config = dict(
    attn_scale=0.125,
    bias='none',
    init_std_qkv=0.0255,
    init_std_up=0.0255,
    optimizer='cautious_adamw',
)
MLP neurons of a small language model. Each row is named by its layer, matrix (gate and up: input weights; down: output weights) and neuron, and shows model dimensions 16-111. Each number is 200 + 20 x the weight over its row's rms, rounded and kept within 0 to 999. A neuron's up and down rows have the sign that makes its largest values positive.
A block is one neuron, or neurons of one layer that tend to fire together. Before each block is what it responds to, as a language model described it from the Wikipedia text at the highest values.

Dates and name fragments
L2.gate826,175,173,190,203,179,199,214,174,210,169,215,196,209,201,213,223,198,203,192,208,228,222,199,204,190,233,219,183,171,224,169,188,191,225,180,183,241,211,173,195,175,231,202,182,159,220,192,214,234,167,226,196,203,221,239,209,212,167,205,195,178,208,195,207,155,209,219,175,179,209,192,207,202,160,228,187,212,198,223,194,173,239,167,208,195,220,211,199,171,209,222,162,179,239,201,208
L2.up826,202,203,224,156,222,210,192,196,196,170,205,198,224,230,185,178,211,185,201,216,200,216,197,204,188,219,204,223,208,178,196,219,215,175,210,196,182,200,191,210,176,211,217,206,202,208,218,197,209,192,198,182,194,207,200,188,201,221,204,187,191,213,221,211,157,219,208,194,194,224,233,210,231,200,206,210,228,219,202,198,232,186,214,226,200,206,213,195,199,241,200,175,193,229,240,169
L2.down826,198,171,228,242,207,205,227,263,178,180,191,183,213,180,191,191,198,158,209,186,212,186,172,220,204,208,176,165,180,217,216,185,188,198,211,207,202,200,213,176,190,189,186,211,218,184,215,194,165,238,222,183,228,178,205,195,200,211,170,204,229,200,215,184,189,204,201,228,219,218,210,211,202,208,206,218,231,193,190,194,122,177,200,162,189,205,210,193,187,172,211,217,220,158,188,204

Year ending time phrases
L4.gate46,182,188,167,173,210,192,265,185,217,185,200,233,217,223,193,229,183,232,193,201,193,177,261,211,197,215,197,193,200,187,222,162,200,196,194,204,205,207,205,184,209,178,179,185,168,181,212,196,207,191,173,178,206,184,176,197,196,206,225,208,212,163,180,162,195,190,170,206,216,235,187,180,188,241,224,239,189,209,210,183,204,180,208,195,208,217,173,196,206,230,198,195,193,211,205,207
L4.up46,185,189,201,195,220,217,244,226,172,239,177,193,196,190,200,197,190,241,219,205,201,221,219,193,194,226,168,195,206,205,184,196,178,198,187,236,223,194,205,225,189,219,162,197,192,218,234,198,180,176,209,180,218,248,190,207,209,199,234,248,215,190,179,205,209,190,207,212,232,198,200,188,173,194,197,187,217,230,211,181,232,235,218,192,212,176,172,196,242,248,202,200,204,180,257,197
L4.down46,228,221,198,228,165,221,172,202,195,209,189,243,207,202,228,197,197,207,208,199,207,191,179,137,226,211,203,210,166,181,218,174,219,212,190,176,207,206,168,181,232,187,215,178,207,227,174,219,216,222,189,188,210,205,227,207,211,172,203,210,214,219,186,185,195,204,224,225,203,203,162,208,175,181,241,167,212,208,179,185,220,185,148,211,213,221,222,200,221,193,203,196,179,161,210,191
L4.gate406,168,195,212,192,221,176,203,219,188,172,222,210,229,183,199,183,166,205,200,220,230,173,215,184,167,201,171,188,197,168,203,191,219,199,191,202,232,189,211,202,225,209,195,199,184,174,224,187,204,191,212,180,182,204,213,205,200,182,196,211,216,184,212,205,228,208,204,195,205,192,211,185,192,218,212,201,229,222,209,211,216,169,206,230,203,243,215,186,202,223,228,216,179,194,210,218
L4.up406,190,189,185,233,199,192,208,201,224,206,216,191,175,192,183,162,225,174,208,188,248,200,214,165,196,195,206,210,177,202,189,175,208,235,205,198,218,174,134,214,211,220,250,179,185,203,209,182,231,194,189,208,216,165,186,231,214,217,209,221,215,195,209,206,231,171,194,227,160,219,194,197,159,139,224,174,207,208,183,203,196,226,152,208,217,239,227,195,208,218,226,154,227,186,180,174
L4.down406,206,216,188,237,188,200,197,206,198,185,222,209,213,194,249,199,174,221,185,194,225,171,240,196,195,223,194,186,180,195,161,176,211,179,175,194,234,203,212,226,212,192,228,178,210,187,209,233,195,195,176,188,231,163,196,195,220,222,216,191,226,221,212,180,239,200,203,161,193,199,148,168,232,199,199,169,214,233,194,190,172,192,187,215,226,227,195,205,214,201,198,167,231,215,211,210
L4.gate621,180,173,214,182,170,195,169,184,217,205,187,199,185,201,204,185,210,223,196,188,200,185,205,177,193,226,212,220,199,192,205,182,190,158,205,207,215,218,211,201,238,210,235,161,184,176,208,186,216,227,182,182,205,197,193,203,201,199,225,170,203,213,184,178,191,186,225,192,209,190,209,228,199,194,191,193,213,207,205,194,181,217,187,207,212,171,220,200,162,197,234,192,172,223,199,171
L4.up621,249,190,214,158,200,202,214,224,180,216,205,197,193,192,197,203,184,206,168,189,216,219,228,206,178,203,180,192,220,210,199,195,196,189,192,197,217,177,168,209,201,204,195,201,200,210,192,226,220,220,185,225,205,206,216,215,188,199,220,207,176,178,225,205,206,163,230,202,164,195,226,212,184,220,198,155,173,191,161,184,212,243,224,194,205,167,198,209,221,199,200,229,194,207,188,163
L4.down621,215,209,219,245,183,190,210,193,187,173,201,208,203,211,183,233,203,172,211,185,232,200,170,179,229,221,177,199,195,221,164,211,203,208,186,181,159,180,216,203,214,152,178,224,191,179,202,183,243,165,202,189,223,199,196,185,160,172,199,239,204,198,155,201,216,184,166,224,183,200,208,176,220,199,219,222,226,208,169,171,218,184,205,195,209,207,193,197,181,214,210,193,225,209,209,200
L4.gate944,169,191,214,173,187,205,195,190,232,212,203,221,194,194,194,205,207,220,193,200,219,189,213,197,162,195,206,213,191,185,196,204,200,213,186,201,185,180,183,193,210,206,215,206,146,204,208,183,190,170,167,159,178,180,190,195,196,212,215,222,191,169,181,216,197,203,215,173,222,198,200,218,186,235,216,194,210,197,190,176,231,212,179,195,151,144,194,161,186,200,232,188,190,235,204,233
L4.up944,181,236,211,212,189,191,211,205,189,220,191,196,182,206,193,220,197,255,176,234,229,207,218,223,203,182,218,192,194,212,158,224,264,190,193,190,211,227,195,216,178,230,183,207,177,202,194,162,198,187,176,222,216,149,196,213,233,211,192,208,199,212,190,189,177,201,190,198,208,192,196,224,189,203,209,173,194,208,213,184,187,178,178,191,194,227,224,222,224,204,167,221,199,245,205,189
L4.down944,197,211,200,198,191,191,210,214,212,183,180,205,209,162,231,178,214,170,183,214,196,225,156,174,211,184,185,217,204,202,223,195,188,182,188,166,207,187,240,210,199,180,174,199,239,224,184,203,180,202,157,185,193,192,213,231,209,193,198,199,208,185,215,178,199,173,202,223,188,152,206,192,224,202,175,221,187,188,192,210,141,192,186,219,233,222,220,208,206,175,243,180,195,147,202,205

Year-position predictor
L6.gate470,200,254,211,186,198,198,229,243,198,199,232,193,175,206,173,210,185,230,162,196,204,205,167,206,165,228,233,162,214,162,180,230,206,190,198,208,198,205,185,173,174,204,181,192,209,193,230,239,196,209,206,198,174,205,203,184,181,196,235,210,197,205,194,169,217,166,211,196,210,144,171,184,190,199,197,214,221,211,187,194,183,204,191,205,178,221,210,227,184,209,199,214,217,220,213,208
L6.up470,212,221,212,189,211,193,190,209,202,225,197,181,210,215,175,189,210,206,160,184,206,191,171,203,227,191,211,183,202,210,190,184,181,195,208,171,187,204,173,196,198,214,208,204,183,182,208,165,194,169,224,186,186,194,204,160,149,211,221,194,212,200,157,222,205,203,184,212,213,188,189,197,204,175,201,203,215,170,185,214,209,188,186,201,219,203,198,274,194,209,186,200,177,193,170,188
L6.down470,158,211,196,223,208,214,216,190,211,199,220,190,204,225,215,201,177,222,192,192,211,219,208,187,195,210,193,230,224,246,171,212,192,223,175,179,219,197,204,218,187,206,192,240,205,181,192,189,192,220,207,169,208,209,200,172,164,212,189,191,200,181,203,249,178,194,176,220,231,214,213,160,182,231,181,186,202,173,219,193,183,167,213,190,203,218,209,178,198,170,198,178,197,224,172,197
L6.gate705,208,194,211,208,174,218,229,204,226,197,196,202,199,180,200,202,219,179,202,235,185,234,211,172,210,208,184,197,178,183,212,173,191,186,236,191,239,219,200,230,199,183,204,148,173,197,186,212,161,204,210,206,207,161,179,203,215,193,204,202,188,163,206,194,162,209,211,181,210,166,169,198,213,187,194,167,203,183,186,169,230,223,246,163,206,222,189,205,202,195,206,211,210,216,198,227
L6.up705,216,193,205,217,160,216,246,204,180,208,158,207,198,181,206,193,227,205,205,192,184,233,208,181,179,224,169,209,191,185,208,212,195,222,218,214,220,209,214,169,218,197,203,239,174,173,159,169,199,190,186,181,194,199,226,222,188,246,218,158,183,215,240,206,221,200,238,223,230,201,200,171,191,180,236,204,183,176,217,217,226,175,251,199,196,176,203,225,210,210,203,232,217,204,190,201
L6.down705,182,172,207,196,133,180,166,204,155,186,186,175,225,166,178,233,203,199,205,175,216,212,218,214,194,210,183,209,186,196,191,208,203,199,233,208,209,175,201,191,213,223,216,163,195,203,189,203,201,163,206,186,216,188,176,197,157,189,184,212,220,246,195,193,201,188,219,232,191,170,209,171,197,231,210,200,213,206,163,204,197,205,194,219,200,241,212,225,223,180,192,205,208,212,204,166
L6.gate1042,215,188,210,162,211,205,217,200,194,203,204,215,196,200,189,196,184,185,196,204,195,176,205,204,200,233,208,196,191,228,182,238,191,176,217,202,218,198,202,184,179,211,206,189,202,209,218,230,197,182,229,198,189,201,201,186,198,165,164,208,182,214,186,214,186,208,197,162,192,186,183,202,179,171,223,199,213,221,237,168,201,196,209,223,153,146,223,240,187,199,216,174,195,213,199,156
L6.up1042,204,213,213,165,193,221,239,201,167,210,196,178,208,221,200,205,209,238,197,181,229,220,208,194,231,192,203,178,192,213,215,192,178,211,184,225,203,212,225,197,224,211,182,204,208,161,233,160,186,181,170,190,175,221,178,169,188,193,202,209,183,163,187,206,158,219,180,194,187,181,153,177,225,165,206,202,198,181,179,181,223,206,213,228,200,202,186,219,229,235,194,206,179,197,177,180
L6.down1042,179,225,223,210,183,205,199,204,187,199,232,190,206,217,181,193,194,223,182,190,229,174,215,160,213,199,173,175,204,198,201,212,218,221,230,180,207,237,206,205,199,238,214,199,216,193,213,164,214,201,223,168,168,198,211,221,198,193,184,191,204,173,218,171,139,187,181,194,208,178,189,181,197,215,191,219,200,191,212,173,226,229,206,209,168,212,204,231,214,181,194,178,230,216,171,177
L6.gate1263,164,193,216,200,182,209,188,210,213,208,199,215,186,217,206,196,184,179,178,198,226,228,134,194,191,186,207,189,206,171,199,178,191,217,189,206,170,201,237,240,207,233,194,192,176,170,186,159,211,211,202,199,158,232,206,208,219,209,226,192,200,225,179,161,179,201,158,174,189,192,209,222,212,182,194,206,214,208,204,182,209,193,203,212,215,213,214,192,184,188,233,184,219,164,205,213
L6.up1263,200,182,218,233,206,198,209,191,207,210,167,202,231,190,208,201,200,193,206,188,178,172,196,194,210,222,205,198,190,216,181,209,192,212,228,192,217,217,199,163,194,192,209,197,215,192,247,192,199,218,177,197,175,212,195,206,196,185,186,198,172,204,192,198,207,208,178,169,181,185,183,140,195,196,240,216,171,217,187,189,160,193,219,167,200,183,216,223,151,205,170,189,163,175,211,195
L6.down1263,188,213,202,233,205,163,174,220,229,210,209,216,205,184,189,212,162,196,212,195,224,213,194,179,185,216,212,183,209,186,209,187,193,212,213,196,197,200,190,194,204,180,149,213,185,194,201,184,204,245,168,222,188,188,228,207,196,189,177,181,199,222,230,173,202,183,205,202,214,181,192,194,198,185,210,198,205,230,222,177,221,197,235,213,215,157,216,207,177,202,193,194,159,205,177,176

Short male first names
L2.gate1138,182,192,174,212,159,214,196,171,206,192,218,198,206,220,200,168,207,202,198,190,204,249,218,190,189,189,188,168,210,193,192,198,231,192,224,218,206,191,242,191,242,212,224,206,200,183,219,218,222,212,197,187,174,165,199,189,220,175,245,182,170,189,212,213,227,207,166,196,199,166,197,191,208,230,207,172,190,213,213,153,210,197,220,209,198,172,210,212,189,200,215,223,179,180,189,186
L2.up1138,215,195,216,185,184,196,218,178,184,187,194,231,188,256,185,217,207,147,223,214,189,200,173,213,204,161,154,192,202,204,233,241,203,204,213,216,192,229,233,234,199,206,213,236,211,221,224,190,189,187,149,185,131,216,217,200,180,190,195,184,163,195,204,197,207,163,155,219,195,199,220,200,179,194,181,185,172,206,217,204,215,179,235,182,211,202,226,171,185,185,171,204,211,210,210,184
L2.down1138,202,207,185,193,207,232,181,201,179,197,205,190,208,191,198,188,224,186,192,217,166,188,219,155,164,193,232,208,209,170,192,149,207,168,216,194,183,201,213,208,229,200,177,225,187,220,195,237,187,221,176,171,188,197,199,192,179,229,180,208,192,193,244,189,227,247,187,159,181,212,231,207,189,203,209,189,202,207,182,211,196,192,168,181,209,234,183,200,219,195,196,202,199,191,184,212

Person given names
L6.gate552,176,164,205,175,190,189,222,184,206,173,214,192,218,204,193,165,171,183,229,202,175,163,178,189,161,197,207,238,176,208,164,211,209,190,179,182,188,197,214,221,188,179,216,196,190,202,192,217,200,185,207,215,186,203,186,203,234,243,226,189,203,177,183,195,176,174,220,191,173,195,210,180,172,207,215,211,167,197,205,206,168,210,212,212,182,197,203,148,174,199,182,178,180,185,203,213
L6.up552,192,194,209,159,221,184,222,245,214,210,206,196,163,177,248,211,206,206,209,180,175,199,204,219,182,193,177,189,181,219,201,223,216,198,252,201,180,207,217,210,197,195,197,205,210,205,179,163,212,221,222,188,201,201,195,182,208,196,207,227,192,196,194,186,200,174,222,192,176,173,189,196,217,214,206,237,181,188,210,202,235,193,218,174,184,210,243,189,188,193,195,182,192,208,181,199
L6.down552,200,231,191,192,204,194,182,174,208,167,208,204,198,177,231,200,192,209,222,190,194,230,215,207,182,230,190,209,200,246,230,194,221,164,211,200,220,214,213,196,189,202,188,219,200,185,199,189,204,194,178,219,197,167,205,199,177,230,211,197,162,217,209,193,179,204,210,185,212,213,225,199,198,199,187,203,182,188,204,196,212,205,168,179,192,191,202,189,172,227,219,225,210,197,214,205
L6.gate678,186,231,235,186,225,195,225,194,233,230,184,234,174,196,176,190,172,200,197,219,234,218,207,205,174,183,220,181,212,183,183,208,182,228,183,238,202,203,208,207,220,243,236,212,165,178,190,222,202,176,205,178,155,202,230,208,219,223,222,183,173,203,205,210,217,200,178,179,179,206,181,198,208,157,212,195,203,215,215,197,180,165,198,162,168,223,200,188,213,241,230,183,206,209,235,214
L6.up678,200,209,200,206,170,209,212,208,211,197,185,218,178,210,176,215,189,247,192,202,221,206,170,187,197,195,208,175,196,210,193,182,185,206,210,214,195,175,193,208,211,191,168,184,215,175,195,229,225,169,185,199,211,178,203,234,188,188,192,214,219,214,198,215,198,191,179,202,198,171,210,200,218,205,213,179,208,219,196,210,224,193,210,246,230,185,198,196,181,184,219,214,188,211,202,196
L6.down678,201,204,183,192,199,194,246,227,179,224,201,184,204,193,209,211,237,215,139,191,196,204,201,206,160,211,160,177,214,200,205,164,214,208,185,202,213,206,205,203,192,151,199,207,210,177,203,189,206,198,217,201,228,218,150,207,204,182,193,201,198,215,177,213,191,191,188,174,191,208,222,190,180,207,243,202,213,210,178,185,238,216,183,196,199,160,195,190,208,212,214,198,230,237,197,196
L6.gate953,196,214,211,207,187,228,239,151,213,182,224,181,186,195,228,184,205,211,208,219,170,212,175,194,176,212,201,241,202,191,164,194,225,186,216,211,225,192,241,195,193,221,222,197,201,164,183,180,191,201,186,176,194,202,223,198,214,248,202,218,207,192,216,175,182,189,220,200,184,210,229,225,223,182,186,235,185,203,174,200,215,201,183,228,166,163,204,178,199,190,237,180,203,181,227,216
L6.up953,201,207,185,215,195,204,226,206,214,215,222,242,175,227,176,204,215,212,198,204,230,213,163,163,185,171,238,211,216,205,187,195,219,200,158,234,179,209,197,221,179,179,198,173,210,190,257,207,208,221,181,204,211,202,187,229,221,191,186,212,195,203,211,160,177,191,216,196,167,169,190,177,188,199,210,204,167,205,211,178,180,177,228,145,197,198,222,208,183,219,185,198,199,204,196,196
L6.down953,207,228,210,201,179,206,206,177,205,203,220,195,219,177,223,191,209,182,211,189,205,178,213,203,189,189,200,219,203,167,195,213,216,190,205,191,189,209,205,195,226,161,235,202,213,180,195,221,216,192,213,178,202,193,194,181,191,245,206,213,202,195,190,207,219,174,206,225,201,211,232,225,201,193,212,194,201,224,197,171,216,198,168,229,219,190,199,192,235,206,222,211,219,202,174,209
L6.gate1256,184,217,169,154,196,182,226,187,216,196,205,210,184,196,202,191,204,184,206,186,192,189,200,183,183,165,158,164,209,217,189,198,215,200,177,225,191,216,229,229,218,177,204,189,221,193,185,194,199,236,210,226,166,206,213,211,173,181,231,204,178,213,184,185,203,141,208,178,177,175,213,194,181,185,217,199,178,183,224,205,204,200,180,186,177,224,189,194,224,204,214,181,199,181,144,207
L6.up1256,171,202,192,165,189,177,206,195,171,177,208,170,186,189,234,219,163,211,211,176,198,250,195,233,208,191,197,197,194,194,167,201,226,196,174,172,201,231,242,192,192,202,213,182,210,176,183,218,189,242,208,160,222,235,224,198,238,200,193,188,175,217,170,200,168,189,197,186,198,190,222,238,217,181,222,237,179,189,182,191,209,219,179,152,188,229,224,184,192,201,243,219,203,219,194,211
L6.down1256,190,206,215,186,227,241,200,213,197,207,215,196,208,199,212,174,206,202,203,176,196,190,210,211,174,183,202,165,198,210,251,213,220,211,172,257,204,230,163,230,234,175,225,213,202,196,217,185,203,213,165,191,205,177,196,230,230,203,197,179,165,202,189,231,218,185,214,202,200,233,234,225,184,165,190,211,202,197,166,165,225,221,195,233,212,197,195,169,216,202,204,178,209,212,203,218

Surname word-pieces
L4.gate376,171,213,200,223,211,202,193,217,200,210,179,173,184,186,232,163,193,185,208,184,208,168,198,155,211,186,215,209,195,239,151,173,193,197,168,233,217,187,211,215,207,206,231,211,208,168,209,212,194,193,197,185,184,186,208,194,214,198,209,232,211,226,183,187,197,200,231,182,180,206,207,177,191,218,221,182,222,177,242,215,197,213,196,202,202,202,184,220,208,214,230,183,196,188,215,232
L4.up376,221,209,229,210,202,190,207,177,183,162,240,216,180,170,190,209,206,206,184,174,245,228,176,180,187,201,217,211,207,190,210,186,183,205,206,199,189,175,219,220,211,172,193,151,220,215,223,202,175,174,229,213,199,199,235,207,218,170,187,204,244,197,199,201,202,217,156,199,187,195,188,167,177,232,250,135,173,214,218,208,204,192,214,222,171,184,192,186,227,209,189,214,213,210,197,220
L4.down376,182,221,184,198,201,217,196,221,176,182,194,200,188,218,164,174,225,217,189,223,213,181,194,192,193,175,246,199,175,200,213,147,185,198,182,195,226,184,176,194,211,202,198,190,191,208,189,245,208,218,201,199,212,203,216,200,164,156,192,253,196,170,161,219,199,223,165,208,172,182,200,209,206,194,206,171,219,167,225,199,240,206,187,183,217,171,203,220,172,204,211,202,190,201,220,200
L4.gate507,177,174,179,184,201,176,185,216,237,208,199,193,211,190,182,213,186,169,224,183,223,179,227,183,198,199,186,206,151,195,176,188,194,184,196,183,211,199,200,203,204,166,211,218,194,217,239,188,187,202,181,184,171,217,222,180,204,206,182,183,236,231,186,192,177,223,208,184,193,189,193,190,177,193,223,191,188,163,221,180,202,202,195,193,194,192,165,190,218,226,215,188,191,159,192,210
L4.up507,220,207,173,219,219,171,217,188,179,203,200,223,200,171,216,203,198,164,214,153,195,231,190,185,198,233,190,210,186,244,197,223,199,202,212,179,227,198,219,171,210,176,156,205,184,180,193,201,228,179,175,186,210,223,226,208,204,168,231,215,194,191,215,220,181,213,184,205,220,213,184,161,190,172,227,204,207,203,189,191,216,166,194,170,164,215,163,204,186,209,208,192,192,175,205,176
L4.down507,236,197,174,226,183,193,219,190,161,179,204,175,224,176,228,204,204,202,215,209,229,200,203,194,185,219,193,214,189,229,173,200,178,208,214,210,240,211,189,189,215,218,162,206,189,203,206,211,203,186,186,202,176,185,211,184,228,173,194,195,209,235,208,182,208,203,201,216,210,177,201,206,183,216,193,212,210,203,218,200,214,184,177,173,214,195,194,200,201,192,206,200,186,180,188,192
L4.gate720,157,179,179,181,174,180,181,179,190,195,194,183,191,157,210,184,164,193,206,208,207,194,213,182,155,204,211,179,169,161,193,189,197,202,204,193,230,209,190,195,227,202,191,178,191,193,195,191,188,192,192,187,201,160,189,201,175,173,211,152,193,207,179,163,161,208,184,180,164,183,221,220,195,214,194,202,201,234,226,206,210,174,222,195,164,201,218,182,207,196,202,209,177,204,218,202
L4.up720,192,186,201,197,189,211,212,217,200,191,268,209,211,212,197,242,205,201,205,193,233,209,247,201,215,175,211,202,209,214,171,222,206,160,224,157,189,244,174,192,221,196,179,224,202,174,216,200,173,202,189,215,204,181,211,228,222,217,167,234,218,210,194,194,211,224,187,164,192,179,172,203,203,224,224,187,224,222,206,217,199,193,221,183,174,190,206,243,216,148,177,158,188,166,205,177
L4.down720,198,184,190,223,241,224,186,216,165,215,238,181,177,208,211,191,214,234,187,186,200,189,180,184,203,180,204,197,190,180,197,187,240,226,182,198,192,230,167,199,223,208,227,210,183,197,217,202,171,214,185,212,187,201,205,217,210,183,201,174,215,163,197,212,224,256,194,225,262,202,220,212,198,191,183,204,187,204,233,185,205,183,181,211,173,207,221,227,192,152,164,183,195,219,208,177
L4.gate1100,219,202,217,217,197,213,209,208,206,179,260,220,172,203,165,204,211,159,181,196,170,207,210,222,174,202,230,230,182,225,199,168,167,254,212,221,257,201,211,179,190,204,181,188,200,179,203,214,228,198,184,175,187,215,219,184,193,183,190,241,196,205,190,173,238,199,221,209,189,170,240,155,181,231,195,218,185,204,193,194,197,208,196,216,191,172,250,215,220,221,213,226,194,160,237,163
L4.up1100,201,229,158,183,193,188,209,267,216,210,210,223,187,210,197,184,196,181,201,181,194,210,205,202,183,246,219,202,198,224,227,201,200,187,205,201,194,166,176,206,190,238,192,189,221,202,226,197,230,188,173,230,224,186,219,154,198,208,185,205,207,186,244,209,172,196,203,201,166,209,204,206,206,212,209,186,211,190,185,171,189,183,199,232,205,191,193,219,201,195,200,216,206,201,198,208
L4.down1100,188,196,183,183,227,189,185,196,192,195,180,201,226,194,183,192,187,206,173,215,169,187,175,221,220,192,147,184,200,189,220,221,222,200,182,196,191,199,211,219,190,187,184,179,214,217,219,214,183,187,197,192,214,211,210,189,192,188,181,212,215,194,181,185,177,199,184,182,242,193,216,181,204,197,171,187,213,213,217,215,206,194,189,217,223,218,171,198,198,197,164,231,180,201,176,217